Part of a small language model's weights: 424M tokens.
MLP neurons of a small language model. Each row is named by its layer, matrix (gate and up: input weights; down: output weights) and neuron, and shows model dimensions 96-223. Each number is 128 + 24 x the weight over its row's rms, rounded and kept within 0 to 255. Numbers have three digits each. A neuron's up and down rows have the sign that makes its largest values positive.
Before each neuron's rows, "fires before" lists the tokens most often just after its 100 highest values on Wikipedia text that the model never trained on.

fires before: "ing", "ed", "e", "s", "en", "es"
L6.gate233:100133120129118131118139166134135144127125102110104099103122154142127115119147152105107113104088102121159133083155103121129065107157106153142150152101109185111079146106134086163151132140146121130151126164150153097120083123124147154110125129126116150090161129165145129132128153138129175105121141122115120134117071093151157160120160113139105148103127145155183140172122107075093137096107
L6.up233:120119127154133170100149116110112147167146124097167123142118137115096172110134120088136122154063133185145160077135105127089109145131149163158147140121119136168149133116090109159141121094127112165111172144152131126145101138136103143105099133134144108105126144203125129144158159102119122110107098129085131132136112139152166114165175117126147120174129148115097133160124128144129120116098
L6.down233:095176098137130199114152164144143132130123151125116086084109074151102148145139117139118136114124115144131097154146126131133132132123099124127141125165136121118134120144136126131099142153159141124119106096107141159102137129146132114131162115090126129136098101127132174126128119123197135093151115107152104176139126144148123109133096151122179113139127114130132170133139118090100184135123

fires before: "k", "t", "us", "ad", "g", "p"
L5.gate17:115102122107157100148123157200158157109179112144090139151103110113136144100130165150071125174125140121114123112123148160127150113154131130124118185104161123143129125140116112126128102157136140124129144109102112165100132143121130130150111133104175112120112118131085169102125160105164173128177131180121102153133149111146077091149133138138139149148119129119138136106107155133124155079130
L5.up17:136106075117125136116072140128094118165125147127166101115114134116118124163113116133145143155131114132145099063134101117111138132139140139148170088142089133140107184125109160131112140162186110121144123120105126112117126066124159089168157130115130112111145149120087097133161141136121171173131146131084167138185145097090124094126127136098145143099186127108130121122106164112145140135108
L5.down17:106137155157133154131149154129107109121099143124119169160109138114131123157127131110127175100102114114091133158114094090137092100168116118093097125162120119137099093123133155078139146105105119103114121149111170133100118138145109109094164119121128120107069150097080142133140115107097128111113079100112171127126147176148141096124106139122124153141104147130125128089112195170108127134174

fires before: "e", "ed", "pt", "iv", " ", "ing"
L7.gate138:096137101113154131145168107102115150157157132116162121145113149116172113123151104101143118104144118146119115134112144130125130102168154145135157137150138099138094119150131191142145159128131153135148072159151146111086104147120167137102135150088126116102108123121168160129139070097117172152128114128112175101107147160128102184097134149113111080142147183102167137120133196108114136137119
L7.up138:116158118119166166138143091124106132124123119138099097122187103105122117135168100076112110119120105150119129088120114173141085149142089137151084155080192132144116128147112144145153111090144093070115146182107124128132153140157145129120132157127139147131150145157112139108118113126139136134058111127130171122140106109162136166137139099168144115156145171121151109179160139129099123108134
L7.down138:093112129123127100097125128132146162113081136114125101145143151142107138119097148120126131138148092126152088094134165141109112130137136143138106128135128140147149145144143153121089139131113162111106139119129158127120123088132129100120148079183085132131094080139108152143186137105182116097137134104166111170119146121073130130119161090071151084140144162136089142151114096116123143133134

fires before: "i", "ent", "is", ")\n"
L6.gate312:081150152130177108141174128106097113145109136111142106097154134128159150177150118141135095127098124147150139125167120151154131078145142096104133123128156107166129134085096126129153155126129130113111179101152132129160130134135152130112140111143137139123123138124106157121126112154134139102113092148118107129154170109163108128128115130136105106073099106138160104121118137154169132129113
L6.up312:138107130110148159157162083148125121120092131127107100118134212136130102116118160171167153081075145101107140121127116171153143098139175080154138133104159116075142137152160132104135128114151120111101130094141115109113122153125156106117138130148094130091122152134114077159139141107135146142127131152143133132107094099136123143083112111125113154123181169116173136109150167136100165132141
L6.down312:123138171172116111118122163141154124155143119095173119141143127133126112126118145132080137097113104118103128123114140093136111170101136112128119158109186128125163151162137161125105145114146098161135116123119123141104108143100095104148147114098148151119150146091121128135100135108120123132139140140138120120132119115124146118098206160119122061117149122134100147186139139160131148123092

fires before: "ist", "t", "y", "ited", "ivers", "r"
L2.gate378:141066105121157133117092086150146108113136135111123106104122107149118115131148157091157097133174147105125100111124146107117115133165125148123109096107087100108121112131138145126130131123127118149118155119145102151134147158079164151062170125114161154063177118143091148121140158122176124140120116124157131116116159133094086116130097099147129128109131126155119113181132136117142133137150
L2.up378:089161162100117155117071067146126086135112120140107117136128138127099117099090114096126140110141124145109108099124108102144113142152140107152122153115139088102099127138117141122122118174121119090118115099130085146153157129133085169132176113123123176142160096168072119144157135135114093115125110101082098128165116140152121156140103132089170098129101153103165162117137110162147104119162
L2.down378:152104112187101134108169131113116120149179164119124116133148101120148121169135091143108144127129176106127142119120143119124146144094134091083099108133160106101196116099165115138122125113131111177128136139140157120124152120102181121110133148151151103098147103117117110152093130118133155152097152137104136137126152151140177142147117118150102113178146096088155150101087168090115124125110

fires before: "ing", "ed", "s", "er", "ers"
L5.gate237:144143114107151137134119146123125101165113133118132116167161122139115106151108147165151144085122105111176134083096101105120168151118149176145117128101132127114097101106071113164138120140117130110139135186156104129111105128105131083143127177115130146095096149167171103110111137138146166154110145165108148121110114109124108131096161160162092143136097164090152095097170141142138157133125
L5.up237:132083134135164157130150165153113124107134155110148140166122128109142105135120130138146178133122132127175136168173158139141099149101155117122119121127120102148140098156098096095114110120108115120113147147137137131115159134139151107105146144136173119158112171130138170097172102127109164105127111133127115048116123075111132134104127092075120134134109114180123153149103155134170132126085
L5.down237:112119103147102153119109145136150138111103146135098044099109132132133120094140075114174153136159130134147109149114133131104121173128117125117177124126091109138129122119147150152106138130171136111135126133121167094134124109127116156114140117149125100106137175147139183142139132081152098120129127109177111172127124136094152147107174107144141153144136155135130113131164052145119140128114

fires before: "il", "her", "ot", "le", "ly", "ey"
L6.gate216:151167135117136108159135075153140143167137102139156155151118079123138123103120145107094069159143130139119118135113118126134158124120109116130138106132129111127073086124158127141104085146125160139106081126134133131101139128121117152105157157171139166153144114126139098138141117133096164131054060144163179118138117120134136093101149152149106117138101133139144138101141133109161115157129
L6.up216:130140130146124100156158132070101108150125128147114077119140115126135136126150118125166120171152114131148131150092110135114139163183146118211115128092149171128139117117141131134125137115140113120118143127129151164069141151110115112092161095162163086134107141138137078084194129143119174093118100130169119094112121136126107150167131152121104110086177173168106131137156130110163112085111
L6.down216:105129158160124127124118130184099123106164126123131091134145117089136155153124129120136171136126154113137130146151122147146179118159104168178141117143140094126133164136137098114132108128083129139097112122160095117134154141118182148145143139102120156124112115123127142126112107067127118186099111105139180171126129095143122129074157164131106117146088140169177140162152107114093106135090

fires before: "ed", "e", "ing", "ition", "es", "en"
L6.gate413:135145127102085129132125092119167106126131098109152104138077108159128108178139120100133155143102130146113131107087099085114120161118137139111132149132127089167131121112175100116097136124133127145148192143134111150113121110104138167146172137123131134064125138172095143108147112091115144126110092137109091139159118153096128121120168146130116145141141127095133189154133159113094122140153
L6.up413:119100114104099141104109125101101137111098118141146125164126129147098120131122152162127098128111127113158137112138087088107112137146141181152146108150132168107113130160153151144139158129107123150098150134171115102110098145111109151137093135094156147137149110159131130131128157087146155137155114114101136105172148133126134128186153126118148115139152082111133160093138115118089105100144
L6.down413:162125101118127162122127097132177125167161100093092104122148149091072133098172113182167135120163126131153152120138180118136150092166140119117112142142106109100144166111112142146156120114141131129128171135130129175115140085139127166100118115130116193169123127178139120108091117111138153102174140099128131145168154149149129095133079141104153135085146117109134150152147143097118151096149

fires before: "ic", "is", "ac", "ent", "an", "ican"
L7.gate129:145153122117121116153140083151153120173126156128111121174110121146154105084145173107138138104089135107170099057150128150149125117155147140116166110121112111139143079155182133153086072078149135136107139117144116147123183140120122119108129168152171089128125119112134120143131095157138109051146095164116083115117114120141109127167126117122105077163120135128136120117138115163098114124137
L7.up129:109143150092107198134137144156151144106083147092142140073182198141133129109128129126123119127118134149111071104158139142155128138100138158154152141136130082098144094159146115175142108091161149141116145134123138115178102109133108117139099129142115109165154123111122081127143124152124108152134105175104114110107115101118126112131145156113117143095103081157169093110141171151213086144122
L7.down129:132124155167131112130073116087120117122118093093132107142087135168132130129151146119152095134108121154163149095139121071160112127159146100120116147138139104120102113113123095122122145093096124109125118177135099167157130140087129097153144163114155129113168169128101131083134118126150114100104108136143129093132170124104143104141168107124125053149143180119164094142151165124148145097134

fires before: "ates", "ic", "ion", "ed", "is"
L5.gate260:094144127113130139167122139143124087140142147107096143127118142160148130123168163098141170123133085118146109116122129152100120169162126126095127104122128101182137123166122154142158181093096074120113138103126161161126169155125165144136141148115123141137110137138180172169157150118146167079137121116153129135155109140161129102114145154109112110127135156118117116076098171171152126099141
L5.up260:116122156165142106125107120123100169131079099100108164137115122134151122127096198122170160142137107113109167148154179126172086110113153118075106122132147150108178101159149178105092114132140132133114132131151095124126055110122124122131146115104139116135161175192139137121123105150098126121128111159115075111122127162096145154098123078113126090105139116160091161133139127172126131113143
L5.down260:133141144178147106119135127077163142148110135074131123121103104145114120128184132125111143127091118113144125119134150159127113132114123114164135172158127132134106163117117153161173149130118137065146113156160095141146068138125141151069160118153116122091080106116164124137105132139177112129132103160151127124169178133124152146115103128090143144067156164107125080118140152130142113091108

fires before: "an", "is", "ion", "ul", "al"
L5.gate363:109180087153119114084072130150158123138104170094124114126111094094108095103086142112118167119121138132152113120094100122087090171118155102128096136102113112156142117121167187099133119126175155146143144123122133184117143139107105119097101116140083176141120115158128109139161145139129124155108103167126148133127122107138106105134160126110138140083136110131160185087161123152143129118134
L5.up363:137114121125116121120088145118150129146093114157113173119136160147143126152161104120128087143118098136125093106117127137124108151084121092126145141093177077119120104096148149126115133176120065104150131151119157093102082080077111138136121139107088126097117098098152148130120146167103110138110133115097108096082138122138107158138103091108179072143087137113127128150149148129076149107149
L5.down363:144173135105168157161149110115167122131111077130114115136102116111152111086132141098106145127128163093154139138148114170118140128156152130150087121141101129113110152131151126106143123125146152130134097089138140185120152125107146149109118106133120124135159146120155126159124162137160118128115079164114120207162139108147132150131124151129142174122161138131118109082122150138096070118139

fires before: "ing", "ed", "u", "ect", "s"
L6.gate274:090125134106161125117125093136142156089112109175107076137163080129125137116148115080156124105110150118136116120124120128131070155128106142124136128079118112106150137147128165125127142090112160115093158183088133108110084156125112179147090129151143121126121135131141102155113177155147172125077102119169148133161120131152123148136143096118153129111128146164168159129157143132151140152152
L6.up274:099147127160115167111127120115129120135090130109126122128067150147132141129140108119107165084136121132125166098105116185111176093119145135139151160151176120189112123110137146130148165135140116144159131159106154148143121116083156153162108135151120098163155133134145162090113113078141126094130147137150086166119088148148124130180142119182138139116132123129136132102106093146100119124129
L6.down274:141129145130129150149102125117129134119126142138142099119114118095125143136107141092121130157096089108140135102100116109152123159081181115109114111148138144153163098135102160151130115137100126126100078153137131092140079141090097137133130112127135082146130136133116115158144098149130102104070150118127160115145092139156143126132117094122129124108107165170131122160157140095116129115157

fires before: "ed", "ing", "ion", "e", "s", "ition"
L5.gate319:136121127086128108118138092130120151142108101109125129118127121134124085154125132099108132170153123125152153148098124150122099114124164154175183137106107132137107125151152134111137103096131149143136091123156201129138093185087170142181115143163144128123139113153150125143114130104091103158143152135110097181090111100140106123111153149126149139139121108150132118115131125161109122157123
L5.up319:149146087127143120143127097110135145167131070103160106136098131122103099145104149100108133151099103161135114096164171151113158103151143141113089113133123151115150070099157112149151110091109148119144114167123135116137109126046148160127135104133154120113120142155166155116104122093096148107167140122147157155136138125188124107126137155128089154164130108131092140167133101114131100120098
L5.down319:127160086138111128114112129119126122122119133119138093148174157112105129109178142146138111086121111129113119088102113130126137127146096090125133098134146128165099105109140146137109139097131105130144137157142090130140103093133121138131128118132132182133144115157126105160146114108080126075147125149109141155144127148138174083127168151142090150116186126135157155128153140126090135111126

fires before: "le", "el", "or", "ly", "l", "am"
L2.gate441:133145131143152144153110116176124128185135156132157112156127135125103131152129133122147121138142111126143136109078137162189120135135134138132086115132115065143055117169123136143128140107104123190155132087102172122119117095130129108076160150169121126106147134097116144147134137135150116119129109180101101155117144152149128130086126145117115115063094139113155162102100153140145111138158
L2.up441:139151104133130145095155141119119115147117119145132164118112133115107178085094112089114123130137131145098135089082073132165145147126183084166083127097114085170117109100139117128118087149121128103104100110099167137113137130125118111099099125177098120128095153114144107105128080154129133143148072126093120134134118152109128096131109113142123115097140149120130135110085088109167145120130
L2.down441:163129141145104107137138126131110135122108180112189122108180129141156165108118149116192112123094148146107148134144129143101150176167142123131106141080132113150143125120129127120089089128165079163149115150072152117089127109127117108110124146173144127090120137066120109121130150130120126080100144115160113114097081132103153144133112101158114112100108144133142136180092167145105177147139

fires before: "–", "up", ")", "ur", "ic", "),"
L5.gate72:110134163138122133126146111158119110157110148147123145123131121098140094147092121099158123173151129128136104093113134156162146151107143122108134123108115097138102086111141134096168097102092085150146138184125138129135138167146159135102168161109138125112145115059075141116103100162145127172095179135139146155138129103134128118081148159101101123092087126155171106144127116114122110093158
L5.up72:154163151146163092118114175181162139139175144135201121121134145115127109084121105118136128094126164126121143091167134142086140176096161117106097126136130138139131151128097144144133133110162144150144124140137147102128130095112125104125090116165111158146112096122117133135139114139148091136103092153105112093099138062119135176115135107128112115138134131114138169120153155149119161115147
L5.down72:124157150082137134118090113147142144108110135136111116119088076151137140116121108158100132147121101133115117134127084099163121126129136152132143147126147139164113107117155133120158097147087111089125103107148114099125101115134170137099137155127130085156107153163110147130066106116114135129121156114156135118124145153123132100143120176126092127116073093153105085106170156121111127114145